Weights of a small GPT-style language model, trained from scratch on English Wikipedia.
Training: a variant of Muon for these matrices, 466M tokens, 14228 steps.
MLP neurons of a small language model. Each row is named by its layer, matrix (down: output weights) and neuron, and shows model dimensions 64-191. Each number is 128 + 32 x the weight over its row's rms, rounded and kept within 0 to 255. Numbers have three digits each.
After each neuron's rows, "fires before" lists the tokens most often just after its 100 highest values on Wikipedia text that the model never trained on. A number after a token or word is its count.

L5.down734:072096125107152112166104128093117121139139120108149213141103165120093114124100083075155124149143164130123106108083172134152128137122173157161160102114114116162096168112162195177127077153183152153119132147109155070150152146097091160141164117124059150109099158070072134141089089051143148158135134130146171120101115144133109090166120093094130111141163170150112158134144089115167135102070
fires before: "=" 57, " www" 4, " Total" 4

L5.down803:104076169145142077066134139084150122130105123139077105162137120116184127128104103100102099118091120153078157174101125131125167083084112141115066217103178169123163148140139128134111116169126172086119168099142088155102101131139107139114154061165113103156122128129134127086186087137106114157170165056112155122182102136140119095093125147107157168125116137132114104144081148106133141121090
fires before: "|" 60, "-" 29, "." 5

L5.down416:044091135167149146120152129123117180092158112070099126123070126084110153131153118154114170118183128192133128136077105093106206142081170076096157180134148155118181100096139131105156119107173125180117196125126116096119138080154091143146086139180118152118147106121108121106131148165166124110113096044066131174130177151067137095148149101151154148133131125097088122061164111148180135126142
fires before: "\n" 54, "\n\n" 20

L2.down542:120139049128112146093158117088127075171091151180127112104189071115144188120096110137115137104108115121108088159103148173142114140093145083119122100153091173146154115113166163109160070166156081122100144105085111123105108147116081100167123116093149134105145088139134162193151127176122097156159158162112079088118159167154201134110106133128106164085087169123099102092113202131138144167070
fires before: "s" 80, "ll" 4

L5.down46:140144121135115135078185198156121149114103141073147149144150048143158128190135146156147115118177110108123168198109160143169144120179096121124174123108112192134147132122121108188120144096115086100112093153119022098114150160082054111142136122138187103117129165146117081100095097116140165070144106110206173174114100138148165136145140134125144130129113145120125118124111039159137163144138
fires before: "|" 77, "-" 4

L5.down805:133145113124109182147123120139166149098132129124148158099111182128068079115091118131121093124140088161119088195133083077173109121117129148127127082052150177134155090095181171140120174106125169093088147166070100133054125152098143144042127156161143113077102093126145135116107072142176152120128141114143132098125082121117088105073144157000115131129158131179100122118099134161152117113112
fires before: "=" 96

L5.down582:154131109149142160032078163100130150118103161153165154106096161071083183139134155119086087172123128110146158061121114117167084138186155157136124124147137102065154098172154142127130126114088104123066109177200146169109164134108164118077104106115130175130136072158129108088152106140134137152087134126143129112193084175157104056137232185128097123092105096111152087117112128134124119130136
fires before: "|" 24, ")" 19, " (" 14

L5.down540:095186117096166168111122149087085107167110141149106091106127100128078148141110083140148099105175127143156137050137090101118181174198111144117106214111111175097139111157116148036142129139138136081157115100090146133103130120105102166126130144152109152151093176145152148111158130112200177086154074130106086117157115110114142082122114121155045099128168168173136090137102144127106160123097
fires before: " to" 35, " as" 16, " of" 13

L2.down665:127065148129142157062165072101090154116138107150112081153115121134131122138119099163168078092075127127122137127111110121121130211123127151110045088153138109152118098140087116137111115136121153132135119116051120160118079091180135110090132137201150104123117101134102135115147163118100196076073063062164141091140083157099129140128210156164140086116137135156136122127104125113151088182145
fires before: "-" 56, "=" 15

L5.down18:110129154138119168150177138111144138124123100099092159181100174106127184132209143173129141124107112167138140127094125133192229134114085095087130171121065075136120130138056113141132118111134132161105132185088148128075120110099142117175150128157141177148143118126185174101110146131136145141085143134135133093074113127149147140161166165128104129099157108192154115120112170108105144171140
fires before: "on" 17, "t" 13, "ti" 7, "cy" 6, "ted" 4, "ons" 4

L5.down1152:168127128125130124132109079121108169130184108092131156086091176140070130135140139151143132123068108077062108136122136161138084107147106111087179112074130131136118113140113109136094115186118217154171110114137150134123138138127114163149109133110121100159152139120146080149107194094162089129148129189155098103101146173139063127091122112163093121106107171152053193075125153127134166139142
fires before: "-" 54, "ones" 4

L2.down98:089106099130140082154204146156111150107120140108121086180134137103105107135132131126132153158123158163119131135133160123109105125144148186150147120166122140112150126128097123197033147177069086199103097103135092121116141120206071181127117091097087140115148109087091157105176101157123114006128153156093085142133142127170134063110153127131148152162167197126093128108136117091118161147135
fires before: " the" 52

L5.down110:127103135112107172108134133061179116131164135103125070110174185146095120155108214118111085140178087070143134173160094107058117128129099121142082062139138165044083120138116060159138147144108107163091172171141175167165086163159186112176055177081148095102108158136184163160139145140100076078081091153179168152158109156125107093094117129172178115101096138173124201096134134172155148096148
fires before: "=" 23, "\n" 14, " is" 9, "\n\n" 7, "." 6, "," 6

L5.down54:128068107156169098179123097134130118082094071112095085098119074100145115179135080182127147135099103141115118151165118105112158189150112069128139114114154149167112144114092115132112196151198113142144253170134078150146125195125151212100056124083086147143103112189141110116171140181080156149112109094130137163154076092144094082097091114000101101172121107093106104058133131087107115129130
fires before: "=" 100

L5.down81:099107077142144123126078126087111114186127088179142147158110114109085184152113152145147105155086171151124119087073127131149122115120135124136166110151142156099165129049079153154123140143133143086145177133066112102136085139219189114126158136113064149147132165146124086149129081124087156127164152184109085140160151105151098139119173172036090155093154125103136105102152099152177092120145
fires before: "-" 71

L5.down883:163119101155058157098093121171150105133126152175054109166073149165104132150137118153139089138110120144120144127117151090162125132100103117155029131112111105148170176137218105102121175095092107100123181167135121106169126127121211074149105119141150157102051073157164144122106145177120148101151133219120149126141116103163162162129145166125126113176157106179134126133174131086149117117145
fires before: "=" 92

L5.down1182:094110120091075112162054119070144113118091194162137138112097122152094061172132126112152124137084146110146180149145125132065124108146116155105120117172130146103108106146199097138136166122110149131138181116110104083098116151168102123176157152160145105089156097099125082095151068108124101121191197095157154135138145124092123170163105142085189131153092127094192078193130091061155181134090
fires before: "=" 55, ":" 10, "s" 5, "cut" 4

L5.down1156:128123113086103144089119147130175163098103175147083131143135137125105143074133036133110138103098106159136049071146065090129126086115138117130095074107134130177083124189169103128139105155094153141188165102210112172090131130111143114090108106145170135132149093147092089115113108169165114154154174059073091127074084189110054130164088105076150198143042133071123153197093132103096137112138
fires before: "-" 66, "|" 32

L5.down477:171113135065119148113113125120072100121151147159219155130121113179153204102136069122094149111156147158125115091165160145163102133134086144125153096151166123096105150140103135114115151085144171136058137092135133149138127152130117080157118182143100125074124114153109140085097149131149130120127118143116165128142141163089138200187139087095130142101118176109131069162092107169087084065105
fires before: "-" 45, "|" 23

L2.down970:156120116137101120095109087097173138139143154154157188122083141168136137135121056148134167088124144149162168072107096151169147082138148090118170131148087116126131144106086126109084126124088153114145162154156141136127140078113154140137137124145123101122085147139092101132146102124155182131135108101082130096180172109080177151151085068079139098180132139153190095189146090159085167104081
fires before: " |" 67, " \"" 4

L5.down676:099060084124070126104137158105075112139153113065115159047155050083126134106127117095169123152143093079199151141176126133169117114109154136170126119198153110100192113130222075122142084126076126150186166147164094168127081148167108156135135164113071135170078152141091150122090071149116168123127173099089132070110133105101100136157172118112133124115127098180121149175140101125095063066134
fires before: ":" 22, " in" 19, " by" 10, " on" 6, "." 5

L2.down1084:118108127136120084132165123154137125126168190167146102042186167115134204114169157210092143113064108119145106121170164150117151175080102095152103102122139130139154122166133156067153177079153136095170090091066222168117161150105122129152139092128170118104112178123090152144171117125148174089165099140162128097100120119140117130118090083100126150160091158122099145111102093153119187079184
fires before: "-" 47, "\n" 14

L5.down623:098178085109160156146187104141161119171203136146159094117157192129106151066121106157106178148139108112174161068140095040121146179143127179118190096126108140188082132146159085170150085114120117096091151126114109131133071119169131161085112142137083111096127070133119068135140111160150118162185148154125139131147154166145089151107159106151118084151130160167115137109092122155182141114128
fires before: "-" 95

L5.down1207:121072132197134154148150167126159094101141155115187156136123122124117102114142098123133123118097142157130154150161079143107144101108131079053130116139095116102118198182148171115166150086198145154125096155087125083155078152103162112180144080133131162124128143150091145140086169155101091112041112170124104107120117129147103092094189134124152101113114173116146173101136109158111160146106
fires before: "=" 69, "\n\n" 8, "." 8, "y" 4

L5.down464:157133104109145130138151155125097099145186075130152108153166131095151136154128103105137144094126132143076132093091081177157170134134149207129178109129091111187145182142136149170063184123156143116153097077134098114075105071142128172139083117156117178145166139159113159127105133112101098125097093176096110155108133109091095133103177136132161136112048109146104139138131189083120152149177
fires before: "|" 50, "-" 36

L2.down93:149110110138140067130136127103144143165119125141146220147144139166112168149151167103081130115084139107159081168162076123129129081141072140065147155080122087170115110138109135097145148141088088127106043091166174154108119194143168124132168170112105105169158114096154119168171137123123146110125123141115121100105128143120226100086143135203151156119172115108111153117104166196159132144113
fires before: " the" 52, "ho" 4

L2.down1179:186139093120113109137160116161110093115133123110154081084170110099122117134140135144107105135198146134175166158079083144174161153089128129133071068114200112123158132166123059137040158055104092093135145084108117098137142130106179121090180147150124106125145143151177075104141159098136196122200125079062076090150158118089082113111120104085065136171109112165151138138138136090145154122167
fires before: "  " 43, "\n" 26

L5.down307:100124093109121089118149135081121169105124149114102128054121139114053090120146172083116208114127082170097138069105062100116139104175150142085126108180066147155093115099198164064088117096142089156146114118140152151108118118147131154071098083166176094142129173132119142139169136131150106106106086098142138110119097189145089117167126144131105070117099086159146113182168148181125142104178
fires before: "-" 72

L5.down55:180141155150158183104130160139097096145135108117099069119106145103097102159173091112174167192151134136155155109140140089103127081177125070123101095105091104139115165142183113169116100054085200079101133128109153090177069181145132161106108100166121122159134127182126127165130180168142127152102066148146138118070119128065147077122167180147157128104175112145099151135142144090137133166087
fires before: "\n" 29, "\n\n" 21, "=" 16, " was" 4

L5.down237:106082115091130123146171137129178125141170143116121169070188134113125151145074091135096139142102100117147120130106171185136180127113071086104188170116100094158118097065180178206139171129178111100115191058086132160129112082144086143127090076189134071126164161090143102133136112184113164102161114175090175113160128111104127111136096110110126109114073150129121118126181112075128108114135
fires before: "-" 69, "le" 7, "|" 4

L5.down305:093125132084058110095144037102145140124083129133134128133154093216143182161138098180127103093039136127182110161130078102129085101138100122105132141141133119172128128164075115095088131078137179122152159118146151141097077170150167175117175181076144047112097163069147155170067069137127186080188123141177122146142147170126197121119177151093107179101206071150058129138105116118118144107112
fires before: "|" 79, "-" 21

L5.down58:120139172170099070126107158094126131125180171101128165073058117139157166185134121158171141086110131177141115138130084160088107139124096094135051178119083119197174177181138087146129081151105123106192161150158107102075137101143097086069142135115128124149151098108166161089187088166131133158107071091136151090126098097103125131101138185104127176148061096134122086106116120133154160127142
fires before: ":" 32, "." 22, " |" 15

L5.down993:110167138099153085102127029136125142107071115174113143168177097074130135138088126037114152110142119139099126110086059083080139148141195107103152133102077165111145128154162135097144100140088075080137126105111127135101100171141124137167099118096065130119074120091145178138132125140097151124072136147137145088154191139097093104188105115176186137161130087093127126143102106123091163142111
fires before: "\n\n" 29, "\n" 27

L2.down1166:109104116115103075096164146159117074111137082110100095180121138142108120070152090107119115175115124172143094141082123117117147147123112153157149153171175102080115088114160164121121087178140108120132129046156139126145118137154158187130161176174102112128126106117090136191139203143118153129102088105119115085139132133067221106163129119150183117062153095184165171070129127130150163126141
fires before: " the" 39, "y" 5, "um" 5, "ist" 5

L5.down727:119126120166154127079084135105139078108130147149098175098116134164150131112124096126097141106110116097105174198174128099207136140137138166118166099166160089168113126172114080131049102165086083098139155155093123124111099101132191119085124110215158072157185154179131119059107107143132121123162134153119090207123157135139169163102120111122146143168142096110167092172174150145071158037094
fires before: "-" 36, "|" 12, "\n" 8, " to" 4, "bit" 4

L5.down519:150138050122134176149147119121186163131144113152155049116146110141129129131112129119185080123101138157132138097163098091168147141133131137127110122091165150128095120125131110142126150161108108162122255120102100054145133146102159162144074108150124148113098140176089138168137181185161164057171130143171085149107133149160056142135055104139103147143148126154108069074122138066176125046036
fires before: "=" 68, " the" 5

L5.down340:110139142124114167136167171165119154151148156148174121186127141115117158158084153117075112143132134140080116139164125149141140132158114076122101144163150077091064068151162214078078101134130132091126124126171143162135160119069143137067142091099173152103143174157116148089133152088123103107094139121173142145127160133125118039101174114000167172121119164182095100099108044127197113100136
fires before: "\n" 41, "\n\n" 21, " Total" 5

L5.down157:100118070146113126147119036168109069096141132087110138096105058135141166068144166230091086139195143100164118132108148194099136152113141095075211145126127137139107141140128122110097084120138170099099161108130175145146079114150173163139103139103084097145143133156127142153164097138178129121139136128135144125108158120098123150141138215138166182133117144175124115107142107077130126135181
fires before: "=" 64, "\n\n" 10

L2.down756:166117099138064113161143061157097158075131124108155161067146100130172143112159118132151093158149125140156151163154165059143123163095191141134117125143127116103193115147176118089071110116139102150100152099201140127082049159141121097122120126104121170088079078162109125082116083109138160141176023120096203076090139121123116128132115160169128191114120103128185171143143170115145117166114
fires before: "s" 51, "l" 4

L5.down282:098167093117123115139125123151124161091167155099169122085161166100154123161133104142131107109154127138144124167166106088131117127081124165110132111113120133160113121116121160125109113137136100115140152140094135154110097115168129135097146132116152098151166079160163161130132162120108143062092107065136084167178143151115120130118170136000142157155111171135117045126145114104126136153090
fires before: "\n" 66, "\n\n" 26

L2.down1133:104093154112133165116139141132090137148175050156164147105117132178123126102130137146098118130129122118126152212129161116132147148113157145110092177167176143131101127158169132136127130109083122117152090108121132202120094138103152134090093148123177066140186153138118241123135101130139115064139155142161082128093169120150107166117154064042115109145164041089114095072123146064063117124164
fires before: " the" 17, "\n" 13, "  " 10, " 22" 7, " 6" 4

L5.down658:108105116126136127132092135085129143050177095147136051090159096158173159132121093091186137081125107092114129181111061142156097172069159152116172125089087133128154180131169144097081134140114103102128131199121144147091188099123182099125134152125139126084137114151127127144194156119160125121194099089117147143155134093113106131105109098110112170150137140107166146124140145100089179183142
fires before: "\n" 64, "\n\n" 36

L2.down51:106127123140093142106172151141125150117163103154124140117130174141116150157139117106124115124138093147101141100133096102130127071152147184091125082097172078100079155137202066151141115140140091158167145144136165088133150125144166129139143127179154084136180108122069086116168161137109121092121035059142120116164084182060067147094157140111079163149066153089137090138117164125132177096143
fires before: "=" 53

L2.down129:138141135106168108095158108159145160061099112182113171183140110132152155139086170079090150127121103167143177088111026181081098140139139157158101164115144087122132178086125119130140157134143142114141099162150112136121149172096209163150137108170116147173161087153119166105100129108138161071081089149069171113099077199092104124108138120172127148144171102117155103124148181140098119167086
fires before: " the" 40, "uki" 10

L5.down1012:100172105180064098142127112153127131168108152167114044155121147167171129107141121145172163092121138089162189054106110095061120139113095147123124074093125124089130103175144107072146182160096150130151122105124138121156189180089113164188147092175082150130182123132123096112083078148096069140140101155071077220150121136137057128087110117068109113101149115176166077148141161089160124101165
fires before: "|" 39, " a" 8, "-" 7, " was" 5

L2.down197:118179113106139191197175150110154147098124152146144093135129101093105130135102128152096181152119119161175124074166164093161137111143120107075153062115118141177125102115070127160105058088079158072140116170067136107158132120106108191118149139112192137148112174127131129162146134105116084147133099105134089097134118130167128187164127114107122139152168133166114145125080151162099136108144
fires before: "-" 93

L5.down1107:184148115116090126158099164152141137113092141114139133156147091102099070111131088129103141130168112114140076111125166099092212141145089172118121126162129134102114100128169176173125158125180122127146042145101107144172088101124066078119102115095096132116094095141173183120124065115133127091008156129164148105077160152111103086159084169079122118136144135117117175103131093093160069162138
fires before: "\n" 34, "\n\n" 31

L5.down1002:088121135113083146140128060197121094109112131100172114132107155135100148201125136119083183133081132151104174139057064124089116097144148112151071157188128134169087103133078122116218120134201116144069133120086122113210156083132135142132172146108106144163129112134161131144103073159128087099088126098117132098127145147128126145166127173174099083133113124146051112154157085149149209172154
fires before: "=" 37, " in" 9, " and" 7, " =" 5

L5.down861:139131141123154147090218103120121097091102113148181139176143126159131077161120101101093158120159121121078116183159093132179167098150121102124071154113150132197090096119105124154114098127097116133127103122054116171169045113102127100134114123129075183105100126147124118037080129123191137149142127127082144150153190143176155096126176127131158140163134197195155158117111083123135177148153
fires before: "." 25, "′" 15, "ball" 7, "S" 5

L5.down423:124114144084155100122106124129071165106176129124094123122155143088144162128144073157137129126174133165107106142136122139083100141128153090151109130131133110150060142106062103126119117154146164081172144145144124156158210136127110121151114117130131183038108131179072131157156113190113118071094109163136077091142139135127096199098111128148145126154142163093109079123115207102097116145133
fires before: "=" 97

L5.down183:125111156060067084175122132118144104154172140139197116048126091158109111108066101125053138095132079078093174114050106064078168160138185147113138133135129130153100117109124180125089096133119138125084102135139151101109132146108134188112178156129102126094135108141075167135184169167087134119099095112116125206131185086098185090089141177123133138089148181093158140151126158132119103092128
fires before: "-" 44, "|" 11, " |" 10, " the" 4

L5.down1186:113134077154044094147171066101099165062131111101158095086150131148075148144148095163146145136118145213159102140041133104168104084195139107119183092148155134109114127121147166104133133162189197127101173143158148127150145163177123108141165119170214099170076160161115184119151137146151105154126092141119102147180131120165145097075125162166135038163133177135150152127122128122144167122098
fires before: "=" 45, "s" 8, " =" 5

L2.down353:106136185120175138044148098070092145153137172160173083149079086125114203135143200144070118100099123095123125170146095147165178131112180135115102138093050123101119104179128138129122120174108112104134176121146129148108093149148165108130112049202110106118183065126129167162110141139115127071158143135106104127184110140126106132155133090121123168134127126082207087081144135109133153131163
fires before: "-" 56, "\n" 16, " |" 4, "h" 4

L2.down1219:156147150107155184075156173110106171084121095131121113116112131059136160151097098184118145131156208174173147117122092143118123095159136110092139155075071141140164142186155070205125098143151090178110126143126116129089155144131121107120117134147136184108173103104127167124164157104109081106126106156172127118101096170115075109085112196186160032173173096107095138179116158139105141156120
fires before: " the" 61

L5.down1244:063169187118145157163175120190088137138081120116106150113099104117134120067106052145144161132119160104155136161153099149211119114170154140142175145173094116123131134137094146134131143107086145127118144163129062118087115183149165133129155148183140094110109167137087113151119163169096113146166109096106187100131096097160116096130154091095112165094134104160118185083144147103135110127101
fires before: "=" 75, "ion" 5

L5.down538:151137106126161075147150092122107142131127059087132109145170087151128108062150094116133144138177164096122094131115199087135173138130150134063115131094189138147119139117150066143147093131149159182072120109138102107089133108188082188099131113133156144097118140118127129087122113103086092149127107147142150153103200123127142162113178143119116169083135154130143119101126147077058112077089
fires before: "|" 60, "s" 19

L5.down640:177142135099123122156136175125220096107121152126136149118163152104162156146118082114130100112074196153118112128096142116136153147116113184167147171144142096115095113129137211174098192163137098169121109146163137116119116173121177078138099159134180160085131079144112122122156110096164142141089104137118057132152133097149104109132133149154123127124159101133075110054109073147142161101142
fires before: " |" 37, "\n" 20

L2.down357:184116117079085117079161141157122173164097132181111134149122122133140174157149179123111083164142097195133160160128117096154141091122130128098076077160146161071138114115121138086125160159151160059153178138176135139115121106072093114135130086154130151091131149115147169125125127159110203149137110148132126051076193100213108158103098226142152134118147202173144179091182131134135113199147
fires before: "=" 54, "ibi" 4

L5.down358:062133157117101095104080110125118177125126183089151153109104076163156185139164123110171121142032125158148095106122163094164108156164157148122132144168170106078139172095125105079116107117144152171135237192150103149118150053142156118202204124155101134127142131103122152080086110157109157150107212134103126140128119107141095211101133111120114196125096164143103140116116106117134154133120
fires before: "\n" 46, "\n\n" 20